Weights of a small GPT-style language model, trained from scratch on English Wikipedia: width 384, 2 heads of 128 (1 for keys and values).
MLP neurons of a small language model. Each row is named by its layer, matrix (gate and up: input weights; down: output weights) and neuron, and shows model dimensions 288-351. Each number is 50 + 15 x the weight over its row's rms, rounded and kept within 0 to 99. A neuron's up and down rows have the sign that makes its largest values positive.
Before each neuron's rows, "fires on" lists the tokens most often at its 100 highest values on Wikipedia text that the model never trained on; "fires before" lists the tokens most often just after its 100 highest values on Wikipedia text that the model never trained on.

fires on: "9", "8", "1", "0", "5"
fires before: " |", ".", "–", "0", "\n"
L8.gate378:40 34 42 16 33 49 58 82 41 62 39 62 33 44 60 52 28 43 55 35 45 50 29 70 49 49 71 44 53 31 42 62 34 36 47 58 33 55 51 77 63 32 61 23 41 44 34 45 40 48 47 70 44 50 66 55 24 48 50 58 43 35 63 69
L8.up378:67 35 64 51 46 38 36 81 44 72 66 54 42 26 60 43 37 59 52 51 45 59 78 60 69 54 37 51 38 56 51 57 50 33 60 41 02 54 59 53 50 48 74 66 65 56 31 41 46 38 43 54 42 44 57 30 53 48 41 58 43 53 79 64
L8.down378:55 19 48 46 54 45 61 55 48 36 41 23 42 28 63 76 52 50 59 40 78 49 33 75 64 57 30 44 44 43 57 45 61 39 36 20 66 40 42 35 66 40 63 44 63 39 45 78 81 42 62 56 68 74 57 66 50 24 54 49 59 44 48 50

fires on: "==", " ==", ",", "9"
fires before: "\n", ",", " and"
L6.gate1019:41 63 49 56 58 54 37 58 56 71 48 41 58 56 70 50 25 41 67 35 68 50 44 79 31 32 41 39 46 54 35 38 44 53 76 22 34 24 57 58 32 78 54 54 53 43 44 40 55 37 32 56 34 22 49 36 42 56 26 31 52 41 46 63
L6.up1019:47 51 43 37 57 36 63 49 39 45 42 71 46 53 47 59 55 43 41 46 76 47 75 55 19 44 94 52 64 47 65 49 31 11 46 66 59 56 35 83 31 59 70 51 36 34 21 35 46 58 63 54 72 39 62 59 49 36 53 50 44 60 62 59
L6.down1019:81 34 65 68 34 46 43 60 53 42 50 50 56 48 43 58 64 28 30 77 39 56 56 27 61 74 34 38 64 26 72 49 62 52 56 45 62 71 73 56 62 58 36 42 70 58 75 82 48 30 38 20 69 50 67 77 45 66 53 41 50 47 31 45

fires on: "1", "0", "2", "8", "3"
fires before: "0", "1", "2", " |"
L10.gate622:25 47 54 53 57 47 69 71 49 73 67 67 42 50 67 18 34 37 51 38 54 81 32 39 71 62 60 34 24 32 36 56 49 64 44 63 53 60 30 84 57 62 81 38 54 31 41 51 41 67 33 62 70 48 40 57 49 56 53 32 45 63 54 51
L10.up622:36 39 54 42 54 36 52 59 67 44 47 38 27 56 49 45 48 52 81 42 65 37 49 57 35 73 66 50 43 10 50 30 58 51 65 45 56 55 61 45 69 42 63 47 62 31 21 48 60 60 67 28 47 40 55 49 74 41 58 20 62 62 43 58
L10.down622:34 38 46 65 55 37 16 43 44 46 33 49 29 42 41 53 41 49 77 49 58 57 67 57 68 71 40 50 64 47 25 30 54 57 64 52 36 33 56 45 72 54 48 65 55 55 44 83 17 60 60 50 50 42 49 41 70 46 51 64 69 42 42 39

fires on: "9", "1", "0"
fires before: "7", "8", "9", "6", "5"
L18.gate394:08 53 35 75 46 55 41 77 48 60 35 59 22 66 63 69 30 75 45 46 43 73 60 53 30 48 44 45 58 58 54 32 47 66 51 41 59 36 66 39 42 86 36 48 50 59 40 66 77 55 42 42 50 48 39 43 81 64 59 42 44 27 41 17
L18.up394:52 47 51 34 59 45 57 60 44 51 59 31 70 40 87 35 25 51 49 47 61 23 27 87 64 72 45 19 42 53 68 38 64 47 57 64 36 48 52 63 50 59 68 33 80 39 19 35 40 19 36 40 69 53 46 23 52 60 43 46 39 46 44 53
L18.down394:45 46 67 36 51 25 74 56 65 33 83 67 76 74 52 63 38 45 34 39 50 46 74 58 27 52 43 61 39 39 43 48 65 55 69 66 58 80 47 77 54 52 41 56 45 54 40 48 36 51 60 36 43 56 45 59 63 49 52 27 68 56 65 72

fires on: " ", "2", "1"
fires before: "2", "0", "9"
L18.gate782:55 67 68 60 54 47 19 45 33 45 64 46 46 31 49 49 41 45 47 58 66 41 46 64 34 56 50 66 48 62 43 50 41 31 57 30 52 11 45 51 46 60 44 42 22 71 41 42 68 57 48 64 20 36 53 47 69 37 59 33 21 59 46 26
L18.up782:54 39 49 58 51 57 54 57 33 59 40 33 54 56 59 33 34 45 29 41 52 48 38 33 53 83 53 45 44 40 56 24 55 43 48 34 34 38 43 55 27 48 64 33 29 27 58 66 47 61 48 65 58 68 55 40 36 44 42 65 51 63 75 62
L18.down782:37 47 39 26 55 72 41 49 55 61 50 58 26 28 39 36 66 64 41 25 63 48 30 48 27 57 43 53 56 43 84 62 54 48 42 48 60 63 36 41 65 62 59 47 76 64 67 87 18 37 18 53 74 72 48 43 73 42 57 29 56 41 49 52

fires on: "2", " video"
fires before: "2", "3", "0", "4", "1", "5"
L8.gate470:28 50 40 48 73 38 56 21 33 56 59 54 85 75 69 45 41 57 46 43 46 46 58 32 40 37 32 28 75 43 46 26 38 55 42 51 54 61 45 51 32 34 41 38 38 52 17 45 57 61 75 43 21 23 58 57 62 48 44 51 50 59 66 47
L8.up470:64 58 67 74 52 69 45 61 81 41 46 49 34 34 48 42 36 61 50 58 54 36 33 59 55 34 83 57 73 50 47 41 22 61 41 87 55 60 45 47 33 61 82 63 50 49 46 13 59 73 36 71 73 45 79 54 40 63 31 35 33 50 63 49
L8.down470:72 55 69 52 60 64 34 50 55 48 45 55 53 39 32 51 45 49 79 62 43 28 41 44 36 34 33 65 76 58 41 81 40 44 30 59 79 37 62 45 49 47 37 65 59 40 51 41 55 61 82 22 55 67 54 57 56 57 36 50 65 32 69 68

fires on: "===", " ===", "====", "==", " =="
fires before: "\n"
L6.gate102:61 54 58 20 50 41 39 32 69 50 30 63 46 90 51 62 44 47 28 56 29 71 55 45 56 69 06 28 40 36 52 70 35 58 64 59 60 52 71 50 48 60 57 34 62 47 33 60 67 12 18 45 41 46 03 54 50 53 52 43 57 44 54 52
L6.up102:62 58 47 48 38 27 51 43 51 41 69 61 34 63 50 45 47 46 24 44 75 31 72 53 50 52 45 69 72 55 41 42 41 32 42 59 41 70 29 29 40 74 81 75 38 62 41 32 67 65 61 62 25 37 62 42 58 29 53 54 27 65 44 90
L6.down102:19 50 58 37 64 63 54 62 47 33 21 57 37 48 65 57 63 31 74 26 55 41 61 38 58 41 65 39 64 32 55 33 96 38 67 56 41 72 39 37 50 45 55 52 47 53 56 67 83 60 72 61 48 66 61 51 57 65 41 21 44 68 64 76

fires on: "0", "2", "5", "s", "ian", "ak"
fires before: "0", "han", "1", "ic", "onic"
L11.gate952:72 52 31 47 42 66 56 54 28 81 15 47 36 39 63 52 33 37 75 64 58 58 60 50 56 35 44 41 68 71 66 64 62 51 54 44 54 76 52 33 58 61 51 76 68 36 32 40 61 70 39 60 48 32 32 71 47 43 49 53 33 42 51 63
L11.up952:89 72 49 65 51 60 47 53 42 69 52 41 51 52 47 40 49 55 50 42 61 36 64 38 34 70 29 24 53 59 51 66 57 38 65 49 44 79 37 41 44 70 66 46 64 62 10 46 47 69 55 55 48 61 53 64 43 79 52 50 51 60 69 57
L11.down952:46 56 33 50 45 48 66 56 61 87 83 50 68 56 53 27 64 30 48 44 40 73 25 69 53 59 55 40 44 51 69 61 60 68 56 77 61 41 45 67 64 63 47 45 26 47 39 44 75 60 45 63 53 30 47 50 48 38 51 66 56 44 74 31

fires on: "1", "2", "0", "9", "8", "7"
fires before: "0", "1", "9", " |", "2"
L10.gate298:61 51 46 64 46 49 51 63 38 67 31 69 32 35 51 62 55 49 83 39 57 68 73 35 47 48 41 38 37 58 46 38 50 43 71 36 39 55 24 51 50 57 71 58 76 37 48 61 60 43 45 52 37 51 32 65 68 46 47 49 39 56 73 29
L10.up298:58 17 40 42 55 37 67 81 54 82 54 33 72 48 62 29 50 46 38 70 26 56 50 55 46 76 49 38 57 35 71 52 40 51 46 47 39 62 33 73 69 46 68 37 57 34 35 52 47 57 33 76 92 77 71 48 37 33 72 86 54 19 72 49
L10.down298:44 50 73 40 78 43 56 70 36 46 60 37 55 54 41 33 44 42 50 62 45 37 66 29 47 61 29 45 74 37 49 53 54 20 39 56 58 51 37 56 32 63 57 54 26 53 54 35 56 67 17 38 73 49 54 39 58 57 56 61 73 36 23 60

fires on: " ", "1", "9"
fires before: "2", "3", "1"
L18.gate806:44 44 54 36 42 06 55 31 60 48 49 30 63 59 60 28 67 52 43 70 55 66 26 50 34 42 42 65 43 39 10 65 51 45 59 42 38 47 39 63 00 73 42 49 47 43 61 40 48 69 57 67 55 92 55 99 27 31 43 76 45 54 48 19
L18.up806:41 31 52 73 39 20 36 43 59 75 55 46 51 44 57 64 39 52 63 61 28 48 29 59 51 43 61 39 46 40 72 77 47 78 60 36 37 43 66 64 60 48 37 57 46 45 63 48 50 49 23 61 58 87 51 50 51 55 69 40 55 32 38 69
L18.down806:59 24 41 40 17 41 78 55 24 20 61 49 08 42 35 62 51 50 62 41 57 64 41 54 46 66 50 62 52 43 49 58 57 55 55 45 54 33 63 46 34 45 38 55 79 83 76 52 45 51 64 24 60 68 77 72 53 45 44 68 31 68 53 21

fires on: "'", ",", " /", "–"
fires before: ",", "\n", " (", " ", "0", "2"
L11.gate742:46 48 53 51 44 51 48 58 64 42 43 52 49 51 64 64 36 49 72 08 25 54 45 58 52 58 51 62 43 72 52 20 15 51 66 47 60 34 37 46 30 54 54 70 60 65 33 30 47 51 53 56 31 70 43 47 74 48 85 55 22 54 72 47
L11.up742:36 39 53 28 15 48 74 60 33 28 36 60 51 39 38 46 59 50 52 13 38 37 54 63 45 80 26 69 26 63 58 51 35 53 68 94 47 45 31 35 34 41 55 61 43 79 27 54 41 60 66 42 56 39 56 50 25 21 78 45 64 60 17 48
L11.down742:32 49 69 52 46 58 48 49 53 27 41 58 46 57 40 31 54 61 52 63 54 74 34 60 46 73 33 67 32 48 67 57 86 47 54 83 39 49 46 42 47 51 54 46 44 49 41 42 40 63 82 02 70 38 63 39 48 17 50 49 83 41 32 46

fires on: "2", " has"
fires before: "2", "4", "1", "0", "3", "5"
L8.gate910:28 55 69 45 44 69 41 33 53 17 25 46 57 64 61 31 50 74 45 55 21 74 60 45 45 49 63 63 33 32 80 20 62 62 60 51 24 53 63 88 44 36 49 41 78 39 46 67 47 64 48 55 40 35 59 55 47 62 54 16 46 43 44 81
L8.up910:39 45 66 60 81 19 40 50 72 47 39 39 46 41 50 74 52 77 45 53 56 41 51 71 38 61 10 49 56 65 52 35 55 67 41 63 36 40 53 31 47 25 74 29 42 42 68 67 52 48 54 34 43 54 46 59 64 39 76 43 28 65 48 82
L8.down910:44 82 62 70 49 55 60 34 67 54 66 44 00 88 36 67 57 50 49 43 61 44 62 48 74 46 32 60 51 63 28 47 45 68 34 79 54 27 55 43 32 63 64 35 64 72 53 49 32 45 48 43 51 28 59 91 43 55 34 52 56 52 86 38

fires on: "2", "–", "'"
fires before: "0", "3", "2", "1", "6"
L8.gate867:37 44 43 37 37 41 48 60 62 57 72 50 65 49 86 45 74 50 43 42 55 60 49 43 36 78 32 46 19 44 36 26 42 37 53 48 60 10 42 70 22 48 58 58 71 29 44 59 44 31 49 61 37 44 60 67 34 40 40 51 41 24 46 45
L8.up867:44 58 42 76 44 53 47 33 57 15 71 54 34 73 71 73 52 38 54 36 34 65 51 49 39 64 42 62 43 79 35 50 49 74 48 99 62 63 35 45 67 30 89 83 26 44 36 42 48 65 50 53 33 30 63 43 68 70 70 31 53 49 67 81
L8.down867:45 60 44 77 53 54 80 57 41 61 19 24 46 64 52 47 67 44 58 36 54 65 54 45 54 77 61 37 71 39 24 34 51 39 36 76 73 56 48 42 38 60 41 64 38 52 50 34 44 66 56 67 43 51 57 77 51 75 52 91 56 43 71 67